MLP neurons of a small language model. Each row is named by its layer, matrix (down: output weights) and neuron, and shows model dimensions 48-175. Each number is 50 + 10 x the weight over its row's rms, rounded and kept within 0 to 99. A neuron's up and down rows have the sign that makes its largest values positive.
A block is one neuron, or neurons of one layer that tend to fire together. After each block is what it responds to, as a language model described it from the Wikipedia text at the highest values.

L5.down292:48 49 49 47 59 46 50 48 34 37 42 62 53 56 46 65 68 51 60 46 65 44 48 42 54 57 49 59 58 71 42 26 60 56 43 73 48 51 56 82 69 53 55 42 43 64 45 56 57 51 45 42 37 50 57 56 48 36 45 49 53 59 62 45 39 43 52 38 54 43 54 54 62 51 56 47 40 49 45 45 45 53 59 59 58 62 58 40 42 59 41 51 52 47 41 36 35 63 55 24 64 61 70 38 52 55 30 69 54 35 60 62 67 48 40 47 62 54 50 56 70 45 36 64 66 26 52 49
Tokens inside U.S. country and place names, mostly the period in "U.S.", plus States, D.C., American, and state names like Kansas and Ohio; weaker on other nationality words and table numbers.

L3.down354:55 61 42 54 34 45 49 71 47 52 55 50 42 27 49 50 43 54 47 53 41 56 62 57 45 47 39 56 41 63 54 50 47 47 48 61 43 46 50 29 55 37 44 47 34 51 43 45 43 41 63 38 48 40 58 60 66 43 45 37 64 36 58 56 35 51 55 39 48 43 49 45 53 44 37 47 48 40 41 48 47 54 60 50 38 70 67 57 45 58 39 57 64 65 43 42 48 52 40 34 43 31 39 41 40 49 35 61 37 66 56 47 31 56 45 56 56 39 63 73 65 40 57 66 40 47 37 65
L3.down431:63 47 34 43 43 25 60 53 52 45 53 59 55 40 57 43 32 49 57 60 38 23 46 39 45 52 45 53 27 56 59 30 55 50 47 47 52 53 55 44 51 56 39 55 56 42 72 56 56 66 41 78 29 38 54 56 47 47 47 67 42 58 53 60 55 60 61 45 57 51 48 46 61 42 67 51 43 28 45 45 60 58 36 51 50 51 44 58 55 67 32 47 39 57 50 53 85 41 44 57 60 43 50 37 55 57 55 70 49 51 48 36 56 39 41 60 66 56 72 54 49 54 49 51 57 48 55 55
L3.down517:62 45 44 43 57 48 56 59 46 67 57 57 56 40 47 54 54 35 56 61 58 62 69 52 51 54 45 62 54 40 39 43 61 49 58 38 42 54 54 57 38 44 41 54 42 50 63 70 46 55 41 42 38 51 74 48 46 37 47 61 64 49 42 50 49 53 48 38 44 45 44 63 63 43 53 64 59 42 35 58 57 41 46 42 49 58 44 45 43 39 37 49 55 58 38 45 64 33 46 55 55 47 50 40 32 47 48 39 62 55 53 49 59 45 49 57 54 52 38 67 63 59 46 53 45 30 41 48
L3.down819:62 38 51 57 50 41 43 62 43 44 55 45 54 30 47 58 57 46 59 47 56 51 52 50 58 49 63 49 65 58 62 37 63 54 53 46 46 39 51 48 47 42 62 46 52 52 43 24 35 65 42 50 46 49 43 51 60 34 46 43 41 61 46 57 46 40 49 60 52 54 52 43 32 52 53 50 63 47 61 41 42 63 48 51 46 58 55 56 50 58 48 50 49 44 49 36 50 33 64 59 23 54 47 56 54 46 51 53 47 51 58 46 58 67 39 37 62 54 56 41 48 58 43 57 36 41 41 46
L3.down1049:54 36 53 44 53 42 37 51 61 39 36 41 55 47 44 48 46 54 58 51 48 67 35 57 55 33 31 44 48 46 39 37 32 59 25 63 57 61 50 51 49 54 33 60 62 36 48 57 48 35 41 49 51 50 61 49 39 45 48 30 39 49 57 54 47 30 58 49 42 59 53 53 71 35 67 42 46 57 52 45 46 35 39 33 34 57 49 63 44 61 21 45 52 42 56 38 58 48 57 43 46 65 54 46 39 56 39 43 45 34 55 46 61 43 54 60 34 42 60 68 21 63 58 62 45 56 27 60
L3.down1195:55 42 58 59 45 45 46 66 39 55 54 55 46 45 43 44 53 52 56 53 59 49 41 59 35 57 43 55 51 51 62 34 46 47 64 56 41 45 53 57 53 42 43 43 53 48 64 59 57 39 53 37 52 77 61 42 37 44 53 65 64 54 48 46 47 46 49 33 50 52 61 52 59 47 58 50 48 51 48 42 43 52 59 52 35 48 52 44 61 48 43 39 51 59 44 39 65 44 42 50 69 48 63 46 54 59 34 54 44 60 58 42 60 32 53 53 49 63 50 56 52 48 62 51 35 45 48 53
L3.down1202:55 54 55 53 26 53 69 60 47 54 66 63 60 44 53 43 52 52 55 44 47 43 70 56 39 49 54 60 56 30 62 35 50 59 38 52 55 50 44 56 46 56 55 50 51 52 63 56 56 48 44 45 39 60 57 45 66 54 38 50 37 47 48 51 54 45 39 48 65 40 53 71 69 54 45 54 60 56 37 40 41 57 20 54 38 47 56 42 45 49 39 46 48 43 40 36 35 52 52 45 48 52 54 55 45 56 46 39 56 64 46 47 53 39 27 54 37 60 58 52 65 61 57 67 37 47 48 68
L3.down1229:55 45 43 60 36 38 45 56 41 40 36 46 57 40 38 44 48 56 56 57 46 34 69 62 52 66 55 68 48 49 49 39 48 54 60 53 50 46 53 59 52 38 54 59 45 41 64 52 55 40 38 38 45 44 48 43 57 28 57 54 40 46 29 56 33 55 40 45 47 53 60 56 51 56 65 42 60 45 36 56 47 56 51 42 48 47 51 26 55 43 51 56 47 49 56 45 53 35 49 43 63 30 48 49 53 44 54 49 39 47 51 46 70 44 57 66 49 58 40 59 63 43 35 55 49 26 43 53
Given names, or their final word pieces, opening a full name inside lists, tables and credits, such as Tony Rivers, Enrique, Michael MacKenzie.

L2.down100:62 66 57 60 31 45 26 62 62 35 53 57 53 35 35 53 52 39 51 42 53 59 44 40 48 50 63 45 48 56 57 51 39 64 54 58 54 50 50 69 50 32 51 46 54 63 43 51 63 53 45 54 24 43 78 45 46 52 37 63 51 36 46 51 71 55 65 63 42 51 36 47 46 57 40 64 48 31 60 59 40 50 47 57 54 55 51 43 37 40 47 40 70 57 54 56 61 54 31 66 34 34 49 50 38 43 44 40 61 60 38 53 55 60 39 55 47 44 43 52 58 52 39 51 55 50 60 46
L2.down328:47 47 40 50 55 58 60 55 39 34 56 36 53 63 45 61 58 56 38 34 59 54 52 60 62 45 54 45 53 59 54 49 47 61 50 42 50 51 63 35 50 27 50 58 35 40 43 45 58 60 57 34 61 63 50 50 43 60 53 35 65 51 50 44 48 50 39 59 48 41 54 56 61 33 66 65 63 31 40 50 38 47 55 48 50 37 65 43 64 60 46 37 38 42 66 55 64 59 62 55 87 42 44 58 54 59 49 50 52 53 51 39 50 44 52 67 35 62 36 48 39 53 53 69 56 58 50 60
L2.down501:57 39 53 51 51 47 54 44 58 44 60 41 59 65 43 45 49 43 58 60 63 46 54 39 70 53 50 38 59 64 42 52 65 46 28 36 43 51 68 64 56 50 57 79 46 66 55 38 58 47 42 40 56 38 60 51 55 48 52 46 44 44 47 57 45 56 42 40 62 38 58 43 44 52 38 45 38 51 42 63 32 11 42 52 55 49 74 57 78 29 63 39 64 58 41 41 58 41 34 33 46 34 55 55 43 48 41 38 38 38 42 51 57 51 49 66 47 48 44 66 63 43 39 46 48 42 60 31
L2.down602:40 66 57 60 65 55 56 56 62 53 46 34 54 45 67 51 67 60 64 50 59 67 53 47 55 37 44 52 50 45 47 39 41 53 44 62 48 40 60 66 41 61 42 54 36 47 64 43 69 50 59 43 38 43 31 52 35 42 55 60 58 45 34 45 39 47 55 48 46 29 40 55 56 46 66 49 42 51 57 53 56 45 52 34 53 52 58 51 54 64 30 60 39 35 45 49 60 36 57 61 40 63 53 34 44 56 47 38 65 45 26 51 52 38 53 55 52 48 64 56 50 49 59 42 28 49 38 51
L2.down1075:46 58 16 52 43 58 63 45 51 49 47 41 37 65 43 48 60 53 50 65 40 39 51 48 53 73 58 38 56 55 46 47 42 21 39 55 55 39 64 66 58 64 38 47 48 25 33 52 42 56 61 55 44 47 54 60 47 52 57 49 45 21 68 42 55 67 39 47 54 52 62 47 52 59 54 55 53 40 51 41 40 33 59 54 44 55 65 48 49 54 44 53 70 61 57 49 49 50 51 46 45 71 55 52 56 63 51 43 46 56 46 44 44 53 52 40 62 51 35 39 52 59 35 33 62 54 51 41
L2.down1319:44 60 61 40 48 53 55 58 53 36 51 39 40 41 44 37 57 38 53 40 83 57 49 48 45 46 57 33 46 61 54 50 58 54 39 47 55 53 47 66 49 40 41 57 43 47 73 62 66 60 57 41 49 48 47 48 36 64 50 56 47 52 62 49 68 71 51 62 69 34 57 54 48 52 83 49 51 47 59 51 56 52 65 62 66 50 48 51 52 56 43 51 60 72 66 49 42 50 47 63 41 59 49 37 47 55 34 32 39 44 50 48 48 41 45 56 50 34 59 41 60 54 35 42 28 59 40 46
L2.down1747:51 28 41 43 48 54 40 55 38 49 64 48 31 55 37 52 58 46 50 58 65 44 61 50 58 53 57 51 60 59 59 53 49 53 49 70 57 44 56 43 46 33 44 59 57 50 37 46 48 54 50 30 64 49 41 38 51 45 55 57 32 50 12 64 62 61 62 45 72 42 52 66 31 38 53 52 39 40 60 51 47 44 64 47 60 60 59 66 39 22 66 43 69 74 60 50 53 66 36 38 41 38 52 55 53 44 54 34 49 59 34 45 49 35 34 62 42 52 33 49 46 44 47 42 46 45 48 35
L2.down2024:46 58 67 45 38 45 46 59 63 51 39 38 44 41 42 54 51 25 48 26 59 43 58 67 71 35 59 49 40 56 36 73 46 57 35 43 42 53 59 58 56 60 58 54 52 61 51 53 46 46 53 47 55 54 37 63 39 42 53 40 54 48 54 53 36 62 58 53 58 49 52 46 43 41 42 55 53 31 50 43 43 45 53 57 48 51 41 42 55 42 46 38 48 61 41 55 49 45 36 59 34 52 55 44 73 43 62 48 32 51 31 43 45 42 35 57 55 58 39 46 62 46 38 54 35 51 48 40
Final token of country, state, region or city names, especially States in United States, plus York, Kingdom, Bengal, and the period in U.S.

L5.down342:46 66 37 58 41 44 46 64 39 47 56 38 37 54 51 52 53 35 48 44 40 59 39 51 45 41 46 56 37 65 51 45 67 45 43 61 69 47 47 59 41 53 41 29 43 45 47 55 37 63 49 57 51 56 61 60 56 49 47 58 66 47 50 49 65 53 53 53 55 55 49 29 46 41 58 40 43 66 65 73 78 48 61 50 45 55 48 59 56 59 49 36 56 54 60 36 31 63 61 57 52 53 38 51 57 55 43 53 46 42 45 48 40 66 42 44 47 50 41 41 45 39 68 45 60 37 65 62
Nouns and words expressing duration, frequency or amount after a number or quantifier, such as several times, seven seasons, two years, short.

L3.down376:39 56 54 47 52 41 49 53 50 30 49 37 47 47 64 60 58 34 46 35 55 46 61 44 53 67 48 51 69 56 48 49 59 37 48 51 61 74 46 56 35 49 64 54 54 51 44 42 51 46 30 75 66 44 50 65 38 32 65 45 38 40 57 61 47 48 46 59 62 54 64 48 53 60 52 58 45 57 54 47 49 52 61 54 46 55 41 36 52 55 48 46 56 49 44 42 41 56 56 60 45 58 52 38 49 55 50 48 58 55 33 58 65 50 48 48 67 38 35 38 59 51 57 46 47 44 50 46
L3.down429:47 48 52 56 51 52 61 45 43 55 58 44 50 41 38 68 63 47 60 46 48 35 40 81 46 52 43 37 63 54 40 45 56 57 66 38 54 77 40 54 45 51 42 63 62 43 49 48 54 48 61 52 49 42 44 68 56 58 41 48 34 56 55 45 67 43 72 36 57 55 44 56 38 56 41 52 48 51 43 61 68 39 52 49 43 50 50 39 42 57 47 65 48 48 36 30 57 47 55 39 52 47 47 35 65 59 36 30 52 43 80 47 56 39 75 46 75 31 61 52 64 50 41 63 28 61 44 63
L3.down602:53 75 56 54 36 54 50 53 47 34 61 45 35 53 56 57 49 73 38 26 43 59 46 34 57 44 68 44 45 49 51 54 53 53 54 62 55 50 40 54 60 59 73 47 42 63 68 59 44 60 54 54 52 44 27 55 38 54 63 53 55 59 60 52 38 47 69 57 37 45 30 62 51 41 48 38 58 47 48 66 67 44 52 36 33 65 57 39 49 64 36 73 66 45 58 38 60 52 47 20 47 53 47 50 51 50 55 40 41 48 48 57 54 64 41 62 58 35 48 54 41 60 41 68 28 56 53 41
L3.down609:56 40 43 66 34 46 48 48 44 45 54 58 46 49 46 39 48 44 56 49 52 48 49 46 45 44 38 45 68 63 69 43 63 43 38 63 40 40 53 33 41 38 48 62 42 63 54 49 45 48 55 48 42 60 51 61 44 44 66 67 37 57 62 51 53 50 51 55 55 60 50 46 52 49 40 48 60 28 51 37 40 59 51 59 42 50 47 47 50 53 27 57 49 51 66 59 38 47 54 61 52 53 58 42 57 48 41 58 54 56 44 52 47 40 54 42 38 69 53 57 49 52 35 53 60 48 36 37
L3.down1063:65 36 60 38 48 39 57 51 51 54 54 50 40 64 45 55 34 70 55 47 46 64 67 35 52 83 42 44 70 46 65 50 39 65 59 55 52 76 43 36 42 49 67 57 39 58 57 34 57 41 44 36 44 53 66 51 39 51 58 57 57 26 56 40 57 45 56 57 49 52 59 48 52 37 40 33 41 45 45 76 44 49 45 52 57 44 51 57 52 63 65 43 41 46 41 52 43 42 58 64 49 52 46 53 58 50 54 49 37 50 45 38 54 39 40 56 49 46 59 32 58 46 46 45 43 34 61 41
L3.down1242:48 74 50 58 37 39 49 65 48 42 58 45 42 46 44 51 46 41 22 46 36 39 42 53 54 44 62 45 45 50 51 55 49 50 55 62 53 47 43 47 57 46 48 37 44 64 23 59 54 49 65 51 56 59 52 49 41 63 46 56 55 50 49 44 82 69 45 59 36 44 61 44 35 45 64 61 54 67 39 47 47 40 54 45 40 52 59 52 57 39 58 68 39 13 43 48 34 41 43 42 40 31 47 43 53 53 34 59 47 63 44 55 39 68 42 63 44 46 47 44 46 52 60 45 63 49 50 52
L3.down1416:52 66 42 52 55 39 57 52 44 46 54 53 61 45 55 58 62 56 68 36 57 63 56 77 58 52 46 48 48 62 68 55 58 55 75 61 47 70 54 45 56 61 37 56 57 66 49 62 63 53 35 62 46 30 49 60 59 60 30 49 43 54 46 52 43 42 42 49 58 34 53 43 48 45 42 63 52 41 57 44 50 38 52 72 52 40 37 38 64 72 40 59 41 52 63 54 54 40 52 49 44 35 47 61 45 41 50 56 57 48 42 45 33 66 55 53 53 60 52 48 54 47 48 56 59 61 41 42
L3.down1799:48 37 77 53 50 51 44 44 49 30 55 55 43 36 53 44 40 48 47 52 49 47 38 60 50 56 70 40 67 41 64 56 56 41 47 62 34 51 39 47 59 41 59 23 45 57 34 33 52 44 40 49 57 57 41 40 54 64 43 48 61 52 62 52 56 47 56 52 47 44 40 49 57 66 44 63 64 49 49 51 39 51 48 56 47 55 58 48 49 45 40 38 46 51 69 41 30 29 50 75 47 50 57 54 41 66 52 58 50 56 41 56 69 54 40 38 51 57 43 45 40 66 37 43 44 61 43 58
Mostly States after United, plus other country and region names such as Kingdom after United, York after New, US, Asia and Asian, often in infoboxes and tables.

L5.down1712:52 61 41 48 42 40 46 58 43 46 50 55 62 53 42 51 55 43 51 33 31 42 59 43 62 51 40 53 54 34 44 48 24 44 50 48 59 50 35 53 31 51 45 51 51 52 49 41 45 47 58 43 35 51 51 47 34 46 57 46 37 55 49 45 46 47 43 61 56 44 30 58 55 55 34 53 50 44 49 53 63 57 38 26 59 48 73 33 37 57 64 36 67 66 55 35 49 62 51 50 41 53 61 45 41 84 58 43 46 29 52 60 59 32 60 56 39 66 42 56 43 47 38 53 58 47 55 54
Given names, or their end word-pieces, just before a surname in tables, lists and biographies, such as Af-onso, Iv-ana, Carlo, Robert.

L2.down275:42 44 54 50 40 48 42 34 52 49 66 67 46 47 55 25 56 66 53 54 54 42 39 45 44 55 52 54 54 69 48 60 61 43 62 52 50 59 44 47 65 40 59 61 38 52 62 50 51 57 49 63 39 42 55 60 46 53 63 63 48 43 54 43 60 63 59 56 27 52 35 44 71 53 58 55 40 54 43 42 52 44 82 55 50 58 44 57 61 53 52 43 34 58 62 50 43 74 35 40 60 64 61 36 50 43 34 47 47 56 48 52 46 55 71 58 23 44 39 40 51 38 58 51 49 43 51 57
L2.down343:56 42 44 33 48 41 56 59 47 40 39 60 48 65 17 39 47 41 41 52 55 41 40 58 42 52 55 57 46 55 61 53 47 56 36 51 70 55 53 47 78 58 50 52 41 45 56 54 52 51 53 35 51 42 67 43 41 38 39 54 38 56 50 41 69 51 54 40 54 55 48 46 58 43 66 37 57 59 77 46 45 58 46 45 54 52 50 49 52 65 50 42 54 48 57 49 61 37 27 42 49 37 59 55 56 47 47 29 49 63 57 40 66 59 38 49 44 60 47 55 55 58 43 33 43 52 45 60
L2.down1086:58 36 54 38 63 58 57 54 42 52 44 37 50 37 50 63 44 53 78 49 43 49 60 43 41 39 51 48 78 58 39 53 59 69 47 61 48 50 38 72 66 39 55 53 57 47 37 59 53 54 64 55 49 48 49 40 61 55 58 53 62 67 54 44 76 49 41 37 26 45 31 61 29 60 56 51 43 41 58 39 45 42 55 42 40 62 58 50 48 55 54 44 37 57 50 52 59 64 45 45 33 47 52 48 59 58 43 44 63 53 60 26 43 53 38 44 51 58 53 45 56 44 44 50 42 31 66 53
L2.down1333:41 69 54 53 55 44 69 29 46 39 41 51 44 59 47 69 50 38 70 62 45 55 38 42 47 64 43 52 42 57 50 30 44 46 51 38 56 36 38 43 56 54 63 59 43 44 64 42 45 47 44 47 55 43 63 57 36 42 57 50 44 56 61 59 32 47 57 39 58 56 54 48 43 43 48 75 58 33 58 67 43 45 57 57 35 69 61 49 63 42 32 47 58 39 63 38 49 42 50 42 55 50 68 35 48 32 39 46 52 59 69 60 51 51 34 45 38 41 55 63 47 51 56 51 42 42 47 46
L2.down1556:50 62 45 68 46 38 62 41 62 43 52 57 55 65 61 51 43 67 48 55 60 55 48 51 38 57 66 52 60 54 59 43 61 54 41 49 54 45 46 54 45 62 55 48 52 53 48 61 63 39 46 69 52 52 47 48 60 52 55 46 42 53 50 53 54 57 64 61 50 43 47 51 69 48 53 53 63 44 44 43 58 44 47 49 58 58 50 58 45 56 67 74 54 62 34 39 40 47 31 36 33 76 36 46 69 54 45 45 38 44 54 54 62 54 46 49 67 42 42 51 60 37 60 61 54 52 65 62
L2.down1672:48 54 46 53 60 52 38 53 64 50 32 52 49 49 54 51 47 56 39 56 60 58 47 66 50 46 57 54 51 56 43 54 43 51 49 55 48 55 52 35 50 59 35 31 49 49 31 50 58 69 50 55 56 39 51 53 51 38 43 54 53 37 44 45 45 48 51 45 47 49 44 53 47 40 28 44 59 57 34 52 37 61 19 57 36 19 21 60 41 40 43 59 45 69 57 41 55 51 49 41 58 50 59 50 50 35 41 39 37 52 33 37 75 61 55 49 29 42 34 66 57 57 51 47 56 58 05 41
L2.down1805:51 37 54 55 56 47 33 48 50 36 36 50 46 30 54 48 67 57 50 57 48 47 64 37 47 47 59 52 59 39 62 31 45 51 43 43 67 32 44 50 43 40 58 45 63 40 76 49 61 62 42 61 59 34 54 46 43 58 44 81 48 62 55 48 43 52 52 53 51 40 49 46 53 63 36 35 49 32 43 55 50 58 57 45 39 59 38 40 56 53 69 39 54 47 54 51 49 72 55 54 49 53 59 41 41 40 53 51 57 52 41 72 65 37 57 50 31 54 50 53 56 42 56 34 47 54 60 47
L2.down2013:53 27 52 53 45 52 49 46 61 48 47 51 41 45 47 34 61 26 54 58 33 49 39 42 48 56 49 54 65 47 60 38 48 51 49 33 63 43 44 59 61 54 68 55 41 33 77 60 48 50 50 46 35 52 55 54 52 27 42 57 36 57 45 40 47 65 42 43 48 59 51 55 53 51 61 65 50 49 42 44 49 46 52 61 36 50 80 53 49 71 24 66 28 59 53 43 67 50 37 69 51 49 64 30 41 43 52 56 59 47 48 59 69 46 42 55 36 51 54 62 52 64 61 35 39 60 44 61
Later word pieces that complete a multi-token proper name, mostly first names opening biography leads (Nic|las, Jay|den, Sébast|ien), also foreign place names and terms (Iber|ia, Joaqu|in).

L2.down385:63 56 45 53 38 60 51 51 40 60 40 36 63 70 33 43 47 51 39 49 37 57 58 59 60 46 31 65 53 51 43 60 38 57 48 35 42 63 55 66 64 57 55 45 60 63 34 53 46 42 56 27 57 55 37 64 51 51 62 34 38 62 51 44 49 39 35 41 48 41 57 54 74 72 44 56 36 52 49 58 45 28 45 39 52 48 45 45 45 44 36 57 47 59 48 52 52 45 51 56 53 61 62 45 41 42 49 39 60 58 59 51 45 42 66 43 58 44 45 32 56 48 61 57 48 35 44 44
L2.down415:35 46 61 47 48 49 41 34 38 63 42 44 58 61 51 70 39 73 45 59 50 44 43 56 42 44 45 48 69 45 51 55 69 51 67 41 62 41 45 60 57 57 35 53 43 64 47 48 41 54 63 33 54 56 62 52 47 50 66 66 53 48 52 36 52 47 52 58 44 55 48 64 56 35 63 40 43 48 39 66 60 42 37 40 53 35 60 37 46 70 46 48 54 52 60 40 60 32 34 47 45 51 58 49 55 59 45 54 52 49 51 53 42 49 42 58 64 59 52 61 51 55 49 51 41 29 53 87
L2.down695:60 30 55 51 48 53 56 48 38 47 41 57 62 51 40 50 39 56 56 27 68 36 40 69 69 50 54 44 48 54 42 39 53 67 51 33 49 28 58 45 63 36 55 49 60 59 59 40 53 49 63 48 51 49 46 33 60 63 58 38 58 46 62 52 59 42 49 58 44 57 54 56 49 47 31 60 63 36 66 54 36 43 52 54 30 55 46 67 38 51 32 50 59 47 47 63 69 36 52 43 40 47 49 41 47 75 45 58 42 63 73 46 47 64 48 45 45 45 56 37 49 57 55 52 47 62 63 74
L2.down935:61 78 56 54 26 52 35 36 55 52 33 43 50 71 58 27 46 61 44 49 47 57 49 56 65 69 61 44 38 58 60 36 43 47 44 66 39 53 43 60 67 65 42 40 35 46 63 56 40 54 40 61 63 60 58 56 50 64 68 48 68 69 67 49 47 67 45 60 51 58 53 55 66 53 32 44 45 41 33 46 47 65 50 50 46 47 37 45 59 43 43 63 45 50 45 67 42 64 50 63 52 53 59 41 63 40 49 43 43 47 60 45 29 55 57 49 50 58 65 39 49 59 47 58 36 41 61 50
L2.down1025:62 59 53 47 48 37 45 57 47 39 57 46 40 38 60 49 52 60 40 53 62 67 56 53 57 31 35 65 47 50 44 52 51 56 38 64 51 62 43 37 48 45 43 47 57 55 61 59 49 56 56 50 50 53 54 48 46 49 52 42 55 69 32 51 55 47 63 52 59 31 56 41 52 33 45 46 34 37 45 59 42 30 63 48 54 25 39 40 49 58 40 45 54 59 42 36 61 54 38 40 42 46 71 41 25 42 40 59 55 43 39 55 36 67 44 71 45 47 42 59 42 57 48 45 51 44 33 48
L2.down1416:53 33 35 55 50 35 42 52 37 64 56 45 33 52 52 53 50 41 48 41 59 53 48 50 37 38 69 52 57 53 45 61 57 43 47 49 60 49 25 53 55 48 58 59 65 34 63 53 62 69 47 61 52 37 54 68 37 45 41 29 47 53 53 66 53 46 37 40 45 53 35 40 46 54 51 52 44 62 55 50 49 43 57 34 47 39 54 51 45 48 28 42 63 51 57 36 39 51 36 62 51 40 45 52 46 42 50 46 50 44 46 34 55 58 43 41 44 53 52 53 41 72 38 58 44 38 45 41
L2.down1926:56 56 41 60 29 32 55 49 42 42 54 52 52 56 35 54 54 62 39 57 53 46 49 50 62 63 64 47 47 40 51 56 42 38 45 37 47 60 35 53 54 51 44 29 52 60 57 54 63 55 52 37 37 73 46 45 52 37 73 64 46 36 26 47 59 47 39 51 48 44 37 46 55 43 73 48 45 59 37 62 44 51 49 42 42 47 48 51 66 46 49 37 26 47 59 51 65 58 44 35 49 44 49 47 49 58 52 19 38 34 47 47 37 32 53 51 46 31 46 37 60 40 46 47 46 47 60 65
L2.down1964:46 36 55 40 60 55 53 59 43 53 43 62 49 45 57 37 39 48 62 57 75 52 51 42 66 57 54 59 49 55 43 56 40 45 42 43 34 67 58 37 68 50 67 52 61 61 39 53 54 46 49 34 59 48 67 37 38 66 37 49 50 57 40 41 57 47 32 70 49 44 59 49 67 42 45 50 54 63 50 34 59 47 42 62 63 39 44 45 41 40 61 61 56 51 52 58 47 32 37 53 41 54 50 43 38 46 65 42 49 51 53 48 46 39 65 57 63 40 45 56 52 33 61 39 47 43 62 45
The second token of set phrases, especially after ordinals or time words (first time, first-round, afterlife, same year), plus mid-word pieces of names (Wertheimer).